{"num_hidden_layers": 12, "hidden_size": 256, "num_attention_heads": 2, "num_key_value_heads": 2, "head_dim": 128, "intermediate_size": 1024, "vocab_size": 2750, "hidden_act": "quick_gelu", "norm": "layernorm", "norm_place": "pre", "norm_eps": 1e-05, "positions": "learned", "qk_norm": false, "attn_scale": 0.0884, "bias": "none", "tie_word_embeddings": true, "parallel_block": false, "extras": ["capped logits"], "init": "uniform", "init_std_qkv": 0.0408, "init_std_o": 0.00833, "init_std_up": 0.0408, "init_std_down": 0.00416, "init_out_by_depth": true, "optimizer": "muon_variant", "learning_rate": 0.00962, "lr_mult_o": 2.0, "lr_mult_down": 2.0, "beta1": 0.93, "lr_head": 0.00621, "max_grad_norm": 2.0, "warmup_steps": 200, "schedule": "wsd", "decay_fraction": 0.857, "decay_shape": "linear", "final_lr_fraction": 0.0, "batch_tokens": 32768, "max_seq_len": 512, "doc_mask": true, "train_tokens": 349800000, "max_steps": 10676, "dataset": "wikipedia_en"}
MLP neurons of a small language model. Each row is named by its layer, matrix (down: output weights) and neuron, and shows model dimensions 128-255. Each number is 500 + 25 x the weight over its row's rms, rounded and kept within 0 to 999. Numbers have three digits each.
A block is one neuron, or neurons of one layer that tend to fire together. After each block is what it responds to, as a language model described it from the Wikipedia text at the highest values.

L9.down5:495491482518471511473459530526462525514518476457498516483518525492527509510532467483496522549533490510483533540476533517469459476484545537490528493488479510497473476513497505467469498478463522499578488525481483486501483476545468541541416479466489482510500485479478524467482503541515479482493528536481499503509502479485525525512512496461515520542513538532475480497424501517475501469498
L9.down282:498501494503534510491498529541514512534483503457496483489463485531494487497517533496474506471512546483533535506499463513478536531521557539529459527497497497497515480502483462487526470474498495514550492512534466523509497537469489469513500483495500510454495497495480509553527475496436525494476509525542493458487527458497468529490492518499521471490527492494461460479522459502509514481496
L9.down316:507506473482463516496516467505515489487472521489478457536476520500471484487521470510505501503476514524497488472479497531500510498509474484463523541482494498488515412568529512469537515542516463529553523503499506546465485509486529486496523489494533509468509510494523456456486489498485486481488509541490494486517512551505489479491519508467494556528529485512489492461515516543452503480534
L9.down425:529519513456466458448469528462477474510514518508502486518511524478459529517506529518480521495519543539524481494501459497508514483501510455526500483457517549475450448445519503498501492521467508515518498507492536498541511476498490482534467483527491495496497510500486474550478477479502485457481493491475475509524463533489509536506519555506477465490529522506533533583505491475532499509538
L9.down541:479464504484507499489496481518485519522512476517485537518486513505508488527488473518499472529478490501475503488516466516513468500479456487473516457523519499496513543501480495489473445486515494471449494517534481502478525548449464428488458498479509493504521520495473483461483532528486516518517446529502535503467552467505514516512533496519474526534547489518526504475516493510483454479507
L9.down730:522456516478495527484550501541474486527489537495497526539496517467483470544502505480503477478560488526523512501489481526539503420539509507504512544549500464510531523514534533523521495502483488477510545526481493474492540461500484543502502465499484491517516516504522513480496526467472512475476475511480465501518506510496528504517489524503446510460480505522456444483497507507512436487512
L9.down774:512512458468506440512506480548501531480515521487512512534533492523519472503498458466500462523476494514483516502477493504510496478453501512486491532516516504551531501496494551518535491518514483497504514519468494527513504523466524457511505505507491518510546483501519489464488518483504494526523473516535503555504508485514551498522467491518494493502533544508491531502483490482489487463538
L9.down900:481494535535492440537501519454504458508481493516502485516516464469486481487552513488517526508448512483459450489503516521490468504485474489523474491514479492498491533527504532495486538490510505528470515517532474516469489507559482467470496468483497475526506513512491437481447501519547507542487490465483497541485510523477513458535488520526523488487543510479539517517508560487517505471521
Detached word-start space

L7.down716:511496460496513516510500477540508492503490552499563549492467537514468517488485548512476537516482473497500513505499520518502495479455511508524504441453534487507490519475519500493541479482505528509482501507503479548512509459544482484527464489529491540488492442496501484486503475500505512496512497539493478454494518469493516478473488517488563487486488494466485486541478555517516486471488
First-name ending pieces

L6.down154:554467493516517495526517495522530495504513490512493473547479495507481490517528472506494500517499518482524512510527495524491489496494519481525456514493504486527512503525468509490562488476487466496519464535479477485458500486492486471482484467504511486503523499520455480481496468476499505483502516501485525523523536505553458512529515491519521504480535495461516472495513540497489458504452
L6.down280:502491449516528516510534534485515529533504505480487502494508475504508510520501511501505503511462498480540524512499506513536477527494487478490534468448497511483534461465523467500505452526507516476522515543542474473501502506448476506479487493466552457501465517530472499412507529471480495526508503463480512556507485515531489498485434472468556496476492461492542512469507524521516492522490
L6.down340:521477506532459522531496487514514498506486485552469486483540507484508532505487515507504491519474482522493523471470504518502539452495487488493488515533475469469497466478482496569508568471496467489512504462516506518495490499529531472516501510532489469479475505492510467491505479497509509487489509460452498492470533553517527521490465478450530508493455500504566514525505521494454506533518
L6.down432:496499496501545496461562478520470512537506506540481491563494480486548511494500505497469487520454496503523505489527513478455498501506452510510511488477550496497483488561463535496533480489520487547471487441537520511526457473465473548475501498547500475498495496477493446438480542495509473498509487514529448475525487494535533506489431458513489497488474478476484537491496456534471480514477
L6.down658:459525525536510474493517479483501471543526520513487475488513533517481481534528529491527484537528507477493539526501515511431509454508534523473523502504438550475551512495493497538508527487467474467550473516502494519499516490521525504479524513494507543501515503493474503423492541489514478511492527500546478480532490495517518484484522497482471494529519492517485481528503453481479526442511
L6.down823:498518525479537507475557426492481499509486491503492501518484500512554509528458484481470466484510502498493524488513563560486486496494514484494474496524446462501468469472481510522517494530499466514475455506470528462492487503490512486533492490499535478470523509515498475536490473520466479444514490494473467491506544507534469525481551517508464502544520480505483509491476484536459520503469
L6.down860:497517523468455456498498501476470518467473478521498506459498427525532540504472486483483540454502518514476505463526521522481478479494461499535505515490520536500481446496560521505509539458508487481501513525507492509497477470497488517482485500461518528521517514518536496533476511502504506502511477487526478516473537500461513489481518516498510505519518526489499522536509528483523504543491
L6.down872:494529517516470511470490479538538485485517501498538477481472518513482518524526498494509489493510521506539521525456487501519483490500500484508496512501501526510516515518459474530482508456502516510509513506489504531463508518492532494505477506465504506458517477500548466496491493558474499502486498481503474426483539527518495516497519482500536549484518517503501467536526521501474507449524
Number-start space before dates

L7.down410:547490513533522476480516488487490487525491516525487480483516459492481526505493488538486493522507519476508531503494506495529466546533482490503495472503479461517454508517530530506532507472478505489529472490514500511537491536493505541456505483500509434535465511559493513478497505480532488501498488499525484546492507518469502512489473469508459500503534490509465517525508545522525499493485
Clause subject–verb boundary

L6.down77:510530483483550555511496515504516509506504512556485496476531517540546527526510488523506500449538502497490503509460501494484510508530502491483501500462472469527439456507537472549541470524502487491532502498462486505500505487498493506495511502458496518453509459464488474535454518500481489535518519514503542492481530531479535473536489508472529488524495538458511506528548493468492507478550
L6.down134:527505454517523489476488491510505500503510501492486572481482500488527504438486459525508473458508490510474483498511537492482537461506490474511483515492490516500533502488535449498535514462518542468526502502525503518529480527548515465530483493432489541509530512487506520516527467534446496536510468505506500498492499511501523465498507522473498474463479501472513513524515531476459543507540
L6.down342:479487528500459469530529452527496516506505485514498504491493477494498529481495476515515488482510517475472484467487495475535474528499547493490499482485470496536516474549507508471497499497538462539469485487430491505492523500544462483503480545508498502468485516486502497494505531500471481508551510477564524515473483528506440507489478494529495503514530512561484531501497465485504501520464
L6.down412:492516478473494487516509486477497469505519497557493549500515475527507513491520502490483538502517516509448524530515486523510509520496507536507493454543515462515509475482470480522475520475493492463460540481442518460495509471505504513532499505475496510541529488518529482507484486497485499435516491467507500479497442472487487539535526475473505518476476481516473497521471515473509475474515
L6.down515:462549484514516502493476523509508531495538519508504519484511519514481477498454483538518558483538485529506483468543504513497516491507485508500519507480501507503504474529523466499562504534497506487522492487473496511477492459476477462497514504447529479456476455475451485469515476521493496503544506519533482537481545516467546484448443520518453534507531492472522512489502502484485500529506
L6.down715:494524484540517509529473528515496486523498516486495505496489526508527503461511499467529487526501470509465520504480477485478473464525484500441475516533481498516476496505493468508518517467520522538536554530486509520477483502526515473467481461476494515537537515487519450492519496524491517531502518506501534482506484506490519537453521533531538504475493512520469437506458493494510482457490
L6.down753:519489496500513536488506495517481543507500465518527510472510508470512527494541469505471504487501437524484476510507461517468514536497496551522493535490463536498511491479503519474498522486539500476498513525511471540489516537504449461505496536530470507498572489473518488479483472491492490515478477505568518448510497495460545451521475503501490479549537434526467547491477507434544523550508
L6.down855:499516503507516502483517522535508470500528447527490503496507551487500487503435493502543527491550469482504529510505488501526521495495532456473478522492494499511478540473540489501489516480488510558482513503460501474543498470508430464467476460487534517471482520500473486452488550485498545558470531526515528502474508488474515506465456470533489480496487499510473503540476527444490472470491
Clause connectives and verb endings

L9.down8:513538474498506495505474495499524527507497471506548507502506521498501498465497489470517514521539565524472520488510500485522530497489556482518468547475528484510510515496448491485489479528522479515479491468499476476465481460469478517480490468530518523544522489504526500579517496466476523516492516506464514495525490547445490497519516474499532496500473450512490498458497499474566486502561
L9.down65:499526509468540457484486496541483490516532472512493511492498487494467481486525513460540489457484494532491506492507504505492511501537499451457516476489470461534517509441504491491502471476512464529461483497539494492510484522553492501535505494501512489515482530492497496592487489528482483482531490520533474500476498512516534513482524520532502504481480515520486457535511528503496545511505
L9.down67:506503509480489489490500453491498518508505497498467495455492494504497530498491493543514467477474510511470468510532521536475529524478500507525517493488477459491492513455498500532481443429456526518462487514477498488489532509499508485510537462493518496478507496493478474649468521550518485508471486533479487465495483515506510496515518477536501479497488483484550522500509540522498561510508
L9.down91:497476483500508521510503489518475506517510496517534499467485502503524494497518510480467503497499475493530478520507526462440493500512525513499477462484509506474497519438469507501454466489532515470435480494484508474520478482507471524515474470493482427499556516515524510498515485525478489475449542499521557481548495510473529472515452521503497487488445466494515481438520470467551511494494
L9.down399:487472514488468516439536475497507527494500497526429503503488501491543490484519543503482475486487493501513500479510494483474468516513537493518462501499499527513530502515455522513485487538505512535498492520506513466500497522465489473503512509456509531564526532450505497478537476514472546552502514522498493499513496502483517485558476523497506473492511533470513520491480428470485526525518
L9.down525:468449506483489515495504490447492505520509481546541505501520521516507498476536501509463509509543476490501474491480539510480532525481499506509478518483514468458486490514488475508524513468510517531513496534510488509478503442509515536509476495479484471512498467519527488496500455472525524477500498489520446481523486495483515480511518507504517458528473504510524507472503476500525527482513
L9.down569:530512521434549444517486538526464510486513504537502534541515489483524473490535523506531509472512534470510482480502516496506503512503485509506444522466492509480471496453490493467512480555503443474502540514472508540460478466503498515487498512477443535498495439503508529575524463500493521563486492475532503466526494505540507496545518507484531482557477512456461442504529456473497511485469
L9.down1015:511531532486503456489457510465555557526515514488502472476521463485492511475514486514527507482509520548485490513502486516526488545503545475483461501508504487505522522492538490459504493526497465498448522525495505496470494478515498533498493485500508498499500476463539462471517482507506500575558497498487545504508511489541514487488517490533493500482485512493490521474485433500449488494469
Repeated name endings

L7.down444:507475498491513494496505489520486536495487511512537500516471487512495536472544481467478523508497537507475502479506523527523483485505491511537500447506543440465485481541473460508472506489462489463453522492512495517498520504513512506514470510473530486503519529477497484579539525505519450447519493470494528479479516477547557532471515501472552481509482486482540495515544488509550524495495
Phrase-opening quotes and word-starts

L9.down42:523492526519513521515496505471471458531454544507503489484498500499477505512505473475550501526492476496502503493511453478467488493479520529507480514492472512463454532493547506473474478508533514538510529552453517463497531512492530531479531459465497504499507472523494513500481480506521497518495455500503495548461507505463530472523496516456523557475500496502505488492468473524471474503505
L9.down87:523532497497482525503486484522529445463536517462507536547505507514535499511493489482522490505475487537446468481529483532466497471507517492530504489501518482535478509543495480492538513497510490523509504482472502493476470488493564496494494463494580531509501481490520502491535509470512521527460526484458473478499506489536486517490462483480539495524455528491476518448476517513483528490510
L9.down123:524516477506463468537522492530520504483516482516463518493496552501464493483496537500510467505516502493518492512491511518547503486528548524470499551523516462484496504529470513481486543520464524512493513512501492505525474496502507491488523505477519518499519500504515499523473497461478506501510517507543487496525487526488435481544532463500487449506485473507516503453516459463460501494476
L9.down127:477452471482505520473471484466461547498525492518535523527489487492538548485508511473505464475552582533526498495453490483492491499488497456520545492469470465486478484502523495527508515491547518534490476520456521505492530458523490432504497467487499489503496474502506512481463472523547459477510462522545535476480508511482500519497516484458500489526513490514493447512496483487460524506475
L9.down208:486480498474458502502506516463527503497476469519528513500502462482483500488488470477470514533484467492520488473501546489487491467489526522517522462504543532507479538463470511500485538485494510491518534481501509538523494514516529507530512497494488492471488551494486499438500484492492500667508516486510481507514489522509496484481500545459478462513489488510447502487493487499499494482483
L9.down519:466504443546512521496482498492502508495493530501514494509496497499499487534507528457491486491494481483497492482497466530481502508519504533534476537537510508512456480583485508482462534490498476462519496513511509479493479482518520531508468527505465557512453471482511534381519492520495516475512497476480492520519437466471476549505499486501487542505540511511466475545498521501508537484476
L9.down672:492504492497515473459480470488512510505502480501527506496519493537511524554511411537512483487495521522434530506523448500522452498506546534480487481487455546474486517532507510549493511494457515470542477495532529488512495489505509485555528480509518490497489544524492490466495511475480504524540473514515537461528464493462489524476515463464503480518499512472474493452447507524473509514523
L9.down735:492522509474502498547492540485488507490502499473529450513476533504469550543485453521508534493539504505523485513473495481506510495494508469492494531466507510503515491505554485513504467511536510513481523518567534467491473489536511519516487495499519498518526482481480513500478506464496492495542519541453475542434477493471484536489491501511467537461530507498452503476518534529465515488526
Opening quote marks

L7.down601:459465480527480500461478470473510515472521484466496527496493558520498496461494495486496521464478511506518491496471523531506548481526475461504515491499496486514528508534491488537492470494542482505487496515529483491492527456531496476535442490551491587489520497493499483501537485484525519494493494464480495507519464458509519513536486495505504521507440502485483501493542502502530515496511
Verb stem fragments

L6.down5:493528494509484501474503476552520511492482504549529480477530528510482524512503501478521530496508525484509489512490525499489529455480477521504488462480525503500474541470501523548518504493483561490470469483483544501492483537509485496494527532518446581490488516493474458496541452499490507525495488530500511493518535479530478491504517469513507501531536538556472493518527478478498439505508
L6.down125:472483484487499455493429485504490519533472471585505485545533517555507508482519458526511528482434472482521477489467490521521519517489524483495493485505535497489495510454478504520494512547492504544478511525500476506496481483481519455472476527540498507528483474473513487549519488471480503461522520475472491520531477559496496483557506522484489480525506526522475487532535504458518498502481
L6.down157:518562455553536484487523465482512532506477536497482465525552522488478496487455552566499520470489514452448529483479517505479494520533521492514494488496469524461494461513517481541492514474513538517453497491498466515516529486502481470461505482472518536486508504509504502430478493496461488469550524498532531510483512506493487517539482505468544516516498472506474470475493494511573529509498
L6.down180:502478512517510553521537512462488491495525418491494464468526460497491527481537506527527479549523492510475512492529464507500477530542490459457536525496483508479498488488503535476479498530510483522525512547466471489502516489452489481512503519507538413498457521506525516481491471481511503506482514491521478514481530521466501532466457498485449500454506489518509514512489501550477514512530
L6.down209:473522537507519490478499515497454454492459503495501489535515512459521513527510527505526508486506488495479485525467513559491521541543505487514512502507473492491467459482504468523509556572538477483533483482538500483516559503516524536487523521496485510513468482440526488528482481510507541509479488501472522530504496489525519469493517508477456519521486459520467503523489506483497517497469
L6.down588:498516458505484489514476485540548510518453484564532502467517514508498491510511489523471502494513521464504514541487526524471488481499453530543490501458464476492527486499526486543540506498541483516452495470455513512523523495489515519444533517495457522464518491472529528452500465494491511528514500541537499476526489455492446494485518490470489505509535505455505520468542492472520493509490
L6.down671:483519485507501487538478547480511507495481509540458499485460538473537523499477519502513519505508474487510489481485513507496537447524510530480500490536484472477486490479503495482474510504511519559499508502502507542493573520459523463424491542519526475501491506459477552473492480542487521511539495495529499520466476538486481537486493492434501490487509471448519492547526523514538506484535
L6.down696:502503502526517487417475481527546544548541534505493473530530513503528496486522515523490467482500462507517479471485501491487520557467507496522484482474495502517531501514476559466534496483502487491470547546475531447500526553493469478503489528497475484473510498494495484496516486498504517485522514503466534522496483509555509526485521505517520508504527565453481490536479457494500473536516
Inside personal names

L9.down69:515462508531525486476497457510550493490503501500497590530549512505481533534508499526464451494471513499477496447528479522510506531527533496501507485500494503480480506534507505460484475497534510507534540479523525468473477516503496477507486488497430504492497462460500531467441489496490511516553505494504527469529546504481489467472506515477439546565475494464477512502494487524504496518493
L9.down223:525473525542522552487477500504483506527502530530549498563474483566519491525481512506494492517488512525474480462500516512513459504471479454495485497501506468448506496533489538513497495468500491523499490450511514464452481491493515515508492520557502530460483511550519553578530507479525512478479459522498513469477477523518505485478529495491468540494541462456452463486537485519509522527500
L9.down346:536501505487488527488521495487441478502482490493486497460485499535522478531474505490466485496484426514509552489503538492539464475508490495512531533475477538503512519498506487556485498514538490498525519500548484533496547480522496510555505499456505467488514493501503477491522485478555492503506539503462539478492499481464490512485486484518509530438514485487517550534492500481541434480508
L9.down388:526531502517505501554556460510513507564530503565470500500511483465545491491491510499474532457525532483547447492466415519510541503479497495499530542482515454517507536490535509521496484471469519515485521497527497519487509496492506501527499476515482499498528517466532499479480457528514507509509508480461478534467494487508518495503496483512516528522535451467492503516525493485492510486515
L9.down580:483515476501489466513520527482517511481485498525508453490477518511487519523461510505489507439469512472470520458508496502508481513530513518524494508519449552509482511500505505519500518489515537567537488518473501493476508482502487504499503487509468455497499508525480518440508511513467503590461508502531470481505523493524494561517477476490502545542481475491501517521520523496536508495476
L9.down753:497493470518498515546496509502553523529513511559486502540500494488545523447507500523524502533500459493498474465452458464481489522511501523461486537543479517541507465427498500488530488509468537533472507499491477493540515488526508482514477468480481444495542480513490493449516486515508472480480493557447504494487521482471511512531469487500513512515487522511547524514517497518482520471520
L9.down979:474409456535449525519498478503529514491527480522513503484513543537475534514511508489525488493477473500549460475430503492524518487506508492475503471543522476486499526523466499502464474516514483483487489535513518464485520499490493496487488473531524481506536520557467563585499511502534480498493483430472511464506475511502521530487480521484499514492471533472457501524523490521506491484505
L9.down1016:519498486521515534537455484475504489487485485546509522474513485488509542502493508522499491512534511526502517513487483515533470467496499502519525510482497522511530441486497526527536525510500470535498502479481478505477477517486472456514493489499454476549504517462511543499537513536482546544492512498520541579527444474476515534501503527483494503500493518505455497476499474506438505454523
Speech and reporting verbs

L9.down12:510522482529541465522504499516499484484502493461484464502476507492526516467478503515490503515481521455515511483455474471471564480521492453512483484480507526500530483504455468476525529517509532469522501509501474431503505556468476481497504547527455498492471537468494518501486500459461490506524498470504500523519496524502513520521521486509522467501541518500513496551525513487520503482537
L9.down116:495516494467463543512555529492509487507506497499486497512492544523535467504498491500451501503514476470476568475488512458503513492466522478542524483494464539565525486472473488468517514514522523542483506509466540551505512528494503493510466484477530479490544458500471455500534522553514544479477527517532500469486511468477486483509517493444529478506522492492509497482512506490501459475473
L9.down278:504495437512515534479503465484567495522500530510523536517460536488529459440509487491505525472487511461486529479472483478477480501512520493474520476493512471506558524501477501515484465493505513522519436493469514508487504519512467494531506484535512519527484505478529490432523527504511482486500548506500490492485521493536488500536451471458514516480505428477526484495517499526504527543483
L9.down482:451492487494495476485521516487505522488506525529542469523455517535525498482482506506525505504494550473512473487541514450477522472489488494489474512513511486536568466558500527513501479503481518500477464529456499509501513483507481507460478487505447479502517485505479530483479522444489447539497528494512490465479493475507491541486496503509505546511502513473503533532507521513539504482505
L9.down593:486518485522516484468495471510513480502499537484517527529517504513515505487492487509534489480491513499479502484533481524474492487510497483490505491465490478504506490471517459520520458521509477512496456459461471515514516493474499486476509473521465584485512461505474502544506456523470502472501516554470556471502516515556491531522513500477553514506519468469478485455501478460538537454520
L9.down635:517498503512489501529491489468501498528502488508501532514512481489482504524466461492491466471522500513479495527499481502477493507510489505551531504513500554497524495488536481501516492510506467525558533487507516501456496527503543503476558504503515491546511488545518482432515487516488531505558496567459542505527486479509494521521468470486496528477504531527477474519523485533501489481538
L9.down791:497497478522510492495504480480519510496482494511517507446504540514453504501507540501485489493506521495530495497496461487506490482466458482522492477548509526455520544539502516471508508521501515490508496521464507509539506485494483443505482540508471504516478529474507493465530501477451496525548502490512537482458503444537469501446495525503497474515495461470504537472446511500549442537472
L9.down861:539444507474509502521497493505495431487495478507500519497473515462510537496487523478510539489523532519483502516499508517480495487491470514515526524485444522478528472495501511489456494457527507517537511541495508483506532492441495502468468488531550443502551510491473519500529482462501491510471496534493509533477446496490539524500515506511513522517467484473502511481465491515437507479506
Completed first names